config.toml
hidden_size = 448
intermediate_size = 1216
vocab_size = 12121
norm = "rmsnorm"
norm_eps = 1e-05
rope_theta = 10000.0
parallel_block = false
init = "normal"
init_std_down = 0.0
optimizer = "muon"
learning_rate = 0.0111
decay_shape = "linear"
batch_tokens = 65536
max_seq_len = 384
MLP neurons of a small language model. Each row is named by its layer, matrix (gate and up: input weights) and neuron, and shows model dimensions 144-335. Each number is 128 + 24 x the weight over its row's rms, rounded and kept within 0 to 255. Numbers have three digits each. A neuron's up and down rows have the sign that makes its largest values positive.
After each neuron's rows, "fires on" lists the tokens most often at its 100 highest values on Wikipedia text that the model never trained on. A number after a token or word is its count.

L9.gate255:083130124112140140112122154161107175142175155158142152096169132086132119132125091110134099132172093109131104138131086109134110123144149135082115116158139141103096129144089184096163120145154108132138111144093131135128146138119127147140087148095131144155171161110132118136117153133110097115120161155105098127112158150143098140170174156133141145123130162129125105139149117106148159148169097107092121111111137131144147115131113133121131124154144118088091133156163125132158133137121149148129094108142167161101144116141100105111134136131155120113103117077178123143100198109119087145
L9.up255:128141119110126175156127104150132112126153105178167135121137126194101139112138135146124132125139153136131125122089133135115140177102119080115113164135145158147163121133154160100163144115079136125133144101116140137117154097125100112146116091151113169157139156115165114138118095069153126155111151126137107147106097173119134092172108141128138120158123067166109135111133139101143089111133151099144146153166089116124137152122191141123118104133135121110113126136145054151148115130141148146138120104161098124107119119135140092126143151136179151146108139103108111136166159141041142119
fires on: "After " 24, "after " 19, "At " 11, "at " 10

L10.gate981:131128143063102112151132104155171129130111140112128113153130136100135080141123172140099118100110097156132150140137129120151136142099176129091103126138144159124152154115128107143142115079154137116124134150125152140110136118123092078139105114157103131119118130092118123147084131123105155120127139106155128125084120146120150157127163106086124109140141096116101127116156104167094142136135076135149147085170119166170141144137118125120104124123131104170158110117142150125151099129097099133169157126158111104150151139080170074117097126129100127129160104106109126072028140115131129125
L10.up981:119102138122066139121096163100107129119121160167107154166131081114175141127151130156119132141103154134130132102123106116085110134116133143119085131123107132131133117117127085145105121121100110071112086161117164089126133166099102174112147130147134105123144120140135115142147155143138117126165139106106095050125108164106115147138179111150135139144101153131115133130124078100117140113129124163165114133109100110124184125136151094146090128130115136145113141095118148184133113105138190137157165115105142136118154148126150089120123091130094130112165159113098144122109161192126103129
fires on: "a " 41, "This " 22, "this " 17, "the " 5, "| " 4

L9.gate460:163168155089107113114145136147136124113104165124099119133110127143105103137117143107093100130147117112130133131179111146121136152108144122123109096146126147106145140126134079113166146093114098153098177118116106150091131112147095158136127109128138141138151158095103148137083104086105116166088146142157153095105093099110140105125142144119116141130129095109092085125106112144148116132129132106152137127099113134103107086178107098106162132149113148136095136103108147111128141106112114157096131132153132106083182151106180108130110142112114139117122139098123127141133157116100119057
L9.up460:121059119147147117105128095095096139132125134138131133094110154150169144115184151128097108110091105158141147104115082134141109143124131069113141128119099147115104114055158102105093114117117149124146068105135122132161103131105163077143121111107124136076072115101134077150171141123114128122112136135128082126151125111078118123114145125107090142114084132086148104149164133151155127120144156127123127122112114117114112136114161125130135124135122105130133146169125108130098129152122118168158139095086113148144109116136105138095074165153135124164153086130112156140104136147107096153
fires on: "| " 63, "0 " 15, "; " 7

L13.gate154:107115121095147173150109091179138082096144144054131170150104128129174138149094144120142134136115158143115098129137116102131137121112118102121121123158139130119162120162136114110095115144153146150133132089151141112080143105125108119152174139072130107094166124140070094187105111142151110078100080151128067135155111139167134110148122104118156107172138149097156113120119134137164092108108128123133116098165113162165082118139085126117134137076104141116123149141113151125134120143090129118158131120114155107146158152134166107116139178109115070112103200098132146151145154160107163151
L13.up154:089097158132135130122070128136118129106118144126085151090178115099101086116148103107108114125115140141134133145180168089109114081171135131120108057146092148130139159154161102162112187153112101107140160072120138107119115110100153104145131117075142090151143163115166134121125141107123135112169115122127142088150128120134127100115186102161126096131139137085169133122173160086135139139144096112140150123151120136139122106105134117152112124165134108129139103142146161101154100080168139106089129120098116136138123152129120121141134162088109099141161137180120135131140133188117116114
fires on: "(" 34, ": " 7, "| " 6, "company " 5, "by " 5

L2.gate876:159158065090091115128160119094080146113107135117126117117134117175110136135140134078159137138120109152127102121145125097144160084135126152117133127130123150104087116099126142134146125106138149081175086106115105084096130139098096143071136126127117095104119142104167144176120109154140142108129163107127172164126125167100160121129127122116121137093140099135138117117131136148106086137110127122168141106172134123110136137086124118116111142137123172130123189167131148119143154137122119123137168137173080136154186120128140147123149106126155106136115123132149145117146165102161139121
L2.up876:170108119162163150133143134189142092111091148114123136081121160102117142110176123143135115093121137120099098121120147166100161115114116128177114084124102123139150098155117091110115117154123101137134153176146087120147145107125147135154162120129131121132128115094104120100119133120150117144129139131143115132144136119141115174124130151151121132092108162109124126153147153134148126105148085155108123153117130142118114160133130138158155124113113091107125113132156044158084095069141115147162090141114181146153118149091168086110108161123116171126112122102094114146143101129143133138
fires on: "−" 42, "ne" 28, "we" 9, "Te" 8, "Ke" 7

L2.gate449:153143137182131113177157133099132109128132139096144107121105133143137099097127104124129125125103141102130095139132180108163111129058153186174091130160157145114132178105116118153134113139142165105144116128116116119104109148074119128128116090136119101105122104132146165121079129100107170127145155141131118109171104141125089111111097130114123119108101121101099116108094116142135141167117137085100139139074125139149138135167171107116140156152146166157107124091113121128096145129113149130087174106084126107150151111129144070151114108064143129137093116095109050122148124141104132132
L2.up449:131138128080141139099119157093122150150136109134156085152145145147149115113067095132167165106111150148158098140127167131147175096147138128151109145147102122123102129102153144169107169125118151085108157152150136090128099125112155166146161101126134153107129142112158134123124202132121127123140062134126099117090149122163151118136167134117131147131119161096077126156103084166150151150162123137144127138129099125146155155134173094151165087163092109125147121127130119133122158151110135139129142115202109131098161126119114185157115093098125110114143168118159110140127184166134142147
fires on: ", " 38, "–" 28, "that " 24, "saying " 4

L2.gate591:162152097122111129095134091124136125123162087100150144084100142138109132164131146146162098145129154102116071200095114164172098156132127099154086111097133153171101122127098136106129161155155132128103103150167136128145065113100074125171133127062114131130147159100140142146127131158092150095127120121127135081139150123127165150084151189119137116104183108121087083149164103149110122137130124133107132128125139124156152108111100106126101146121085146122153126107104108090119085123130114154115124144159131154126157135091135159161130107130115132128120130154099120101105150110110140144
L2.up591:116117135122142114122121115119118208143119112085123138122100166167156122103100156141171106126125119103145119157173067115130131121155149099126113113127118132141116081168077177091126130131145105121105096098160130117189123106053143099130163128132143148135154161124144132121139118149084105130125126139126066163123094155121115109137150124138143099157109141119091172128148047124116102101118125123100176121152113130149147152150153119106140125118119121160099109108137143137138125162132142122142106157151146086163081090143131148181149162127128125174134144141114102133147122182169139117
fires on: "would " 53, "may " 12, "can " 12, "could " 10, "might " 5

L10.gate753:096153114091156129158089108110128150149158115120129096161151133131112117113132104127127120105158147117109157153123122142153102137141121185123122136125106074135141131097083124145143120127119147113121091129141114131117143107108159123126106147096107131173102127135130105127112097063144087125090121135112133135105097135107098123112181151113134089141142171146109098142094115107116149143116157142061107140132127131129100159096119142120121139132146128145168134147119129110148129142145119101150126106106110148085097126126143141110121130049135128159137113114109116130100089123116117126
L10.up753:120137109135140159116058078093155088127118112104118089112158149156116128150129130112079099152110136125113107122112169146102115144107146121144114139164131125122136101135147183119139120173124150130135102124139113151067144141120123115174129122154068125120107121119157116132099152112150142111149167153129167121137091144124116103127109165125118129150137072152078107126147110119083093147162118126182149116139108128122143114123145193090141113177120161140150130144116161152125105105169150128139137100092102135136111188144143121153152153118097113068150166119113132113103128134142145153
fires on: "of " 28, "in " 26, "from " 6, "after " 6, "for " 5, "After " 5

L2.gate880:101144095103108166146131115136102137120149180131142158103102154149134103131137135136128140157123119068113090124154124112151154115145101168154130119102138083136125147141141113101112102107121142150127108126118106072111119135109099108130151192151141099134144108129146070167125076156133130091151169125076103137154127125090133146130149133108110128123137143100135088140133143132075110091151134087088143169152168115145147118121107112107099122109098117133089148110120165118112140141116109142110106131141122114112142121105148116165133152146120135180113133126116131130108118116176165130
L2.up880:135139143116145096142121113137093134081128192124116140085170128142153107127123124158121097149117140136083107162147144138151133100127135133146110152113108128121112133159100116125130127128157165116103099180134115127122119138097085122103154118125101133088135143121148124143154124116110115080085159124106111113111155134127095106136139198096069121089160146135112133104115090176128118163124111125105193126173108148167134150110108101126151127154142102164130096098079160127113152135094075163150108145137127106100166104159099174130140155130142165115161134144119165152110123131128182129
fires on: "can " 35, "could " 15, "act" 11, "may " 9, "must " 7

L5.gate689:127139145078100113137090172127117128152134127106112100133157114127087113115087106118145113150144089138113154113137133096096122138142146127139117157102138104115142128091128153139158157132137082120132143138119135136142127128118161157129152151157139157157157112129156128155136101164109125140106174117125105123124142081128104144156165162125129148157131131130100140114114133155121141156118137127116157141129098080137147113140090070097143116122135059099135129173134139132187109148125084115074142105126101108138166113132127134131137113123155138132135169146149103146112152132169173139
L5.up689:111114143083122136129080130130155146141143104122138129141149164130143106120080134134131136143123162153122123144138108101095139104106089146150122155142152090124115113101171116180137146138137109132112086145136139109165137142117102105147137142168153143139173106111075148154137145115118140136113151164093126109116168111129111130147162113128144130108126097103110137150134166107126136116081122111162152165121142122086147097097092135092159135104131108183134143190117115146149130143135092063131125119088125105142115125144113114118161131127148120130158122142097092122105125137145164131
fires on: ", " 87, "co" 8

L10.gate375:136152138185130153131152135153176091160139099124122087116129146139161111148129151124124122139113133134095122123106098121114179152167133147137090114120163131106112143116088141143149155150115082117122092113098154120146108140144128111162155095101117100138132158162149122111155133129131148093140139163127119119130094171135165169152154159126144098149150118122125140140147156104170122095124141136093135149140123137131117165153097121145116128119129176118142114137145112089181123176152093106107100106080142111137116149119146102123173117143125101103127166151128153172081181140110180112
L10.up375:159164134149133122144129129164117118134140113141085109109116115135150102114140168119132085129126118180135102132155112134131119112136140165112137175147099085135144134150137143096133141158103153137109172113125115112069130099120146096092110114127159116152123116062134103147122133118092118138118097142084132127111119122119143150135143116158145126117070129087148143142153131146138082096074124131131152188141146137130138148143160122137120084152103106138109124185113091164149126112137121061107142130172137164152149138090099128125145136110103130149135121125142096126110179143146133131
fires on: "(" 73, "at" 10, "col" 5

L2.gate28:119105172079098108108162165098164069119096125162148124111155092164142141124174106126125105143101150126107109142115088095138110110160120108100105101161121108110122143138125151095148127155160088097148154098133155134204113105152064130162149114162154131152122137141157107129125076142095131141085161089139181127107072135150169178095134137118146097136125108111091114151162097139158112113129106165092125136104134137128137114140106202137115153112129182102149173132145129146128125105109115098115126159080154116133138137134137115169151074099096102096140126134115123166119142151109104058
L2.up28:105127117111126121120134096156118138134093168134123130104149172100175120122123136109142164150163120130164146134113105127154096130151128108125161143107139150081147096158208081113133117156132133148134170176137172083135142131100139106076134133148138160121144139113114096128163185106109103122159090153139101149142133137131127106140100113141094131154134114146158117097127133107123125147106092142138106112104155107117126168099124117159149083172148129144087126175093113128111112128158116119169106139136087129122145120076144098064082184175174133126134159144124113092134065102116129110
fires on: "Col" 31, "col" 17, "fav" 10, "film " 9, "San " 8, "Sal" 8

L2.gate496:151184118188134104085138111058143138117096152156107125104152122140116127083112161137149127119138125158153087129134118132147116184136128113133153146153116112124112151145116127149104135154170099112097123143120125089142157118115109104133116108128145122091114100093156108168104109115081191135104101112142122126151109166205106138115134155115161124146141125158133105106116116133145148131130131129101180125080117126135079146145098138116142132142119100102133151122131131102116108081104112141111153147136154139121161123108115120111119143133092124114140165149171080082149133125114120078
L2.up496:125149149194142119120141081099101151139121147147113133090097113119117145094114155099147094155152152148097098102142132157105108135118135128097138133104141154136159139128101127131123172124165107139122098139139143113097117123195121108117118103106105125093104087126120154123132111101096089111103119103144089112138117132167125135156096115123109091120140128120138110137148138168139101098117187114107147093102166149151121124149105134064136097135124145096120183147121129094126107093138103161099144179117170142108102109146099164142108156075137168156155142134109097096114154125119130076
fires on: "by" 16, "that " 16, ":" 15, "ership " 7

L5.gate751:130155126066197090142118105131134097122113164117133123099077156136096185090095120160104125132133116143149131134146119157141153121125122091125149114131109116090143131122114119153130154148106113162140164128148143109116159173165154132139102106059159114081110156116129087115107129122111149170107168158101124143127129116117126104141126108190086074088136136077132115126169144119147141162137128099139169116095130152140145112135112126133162115138113165121080127153142128094097095135110133158111103132132092133152125181116143101105154114107118087145152123130113121097106064111118107123
L5.up751:136129124124136118113136087135112111122141130118154132146120149142127186138086147170121081132119114132124129150179132157116129128169171090103130129070133139132125132083152097133114117101107126133115130118143097131120145137157140135143103128100156119071133163128107154131114115133109160146128156129167132119159117150090123139135126063158130091104165116112141132120138139162086108191120162090117203136117093127127128114144116105123093121116095146119119137143154129087117117149116099111136143136115103146144117130141139141139159122108186066096157145154136135104088117128101138131
fires on: ", " 59, "and " 15, "; " 13, "as " 5

L5.gate1138:145113168124131149075128095127100107147166173122127146083129149143130120178137096148099113156136184148119100129138099123132122157099162123155156140076130159082136097129144088164107088100133093134118165128085149126139125137140122115125151117108136080141129129128169169130181117125167146055116162130127081143148095155092115146129133155103116090140134122110100149130142121146177148107160154088121093104112084093098142154126124125090121130082144113098112162106168119156122116100095131148092120111170172165085138107160109142143120129168149139121097135113132118105086131131133090133
L5.up1138:142120197132143141113097127057114158151132119135164151079127134094094100112152137122122090094115150139112091149153141120150158180151161119156132107109120163074159082123138125149121117127113126140137130109147138135113073097126083135105144108080137161100168123113136115116102120135068155131115135117125110184114143145173175122138134124154141101123147124109127167132102117157152092147126144113119125100123098149129111175129136093130127123107138124100100158099155108167119103127183129124122132101121114104087100146130111110160107125132136128118097142141126117134151146103104162147
fires on: "sh" 17, "sur" 11, "all" 9, "bur" 8, "den" 8, "retur" 6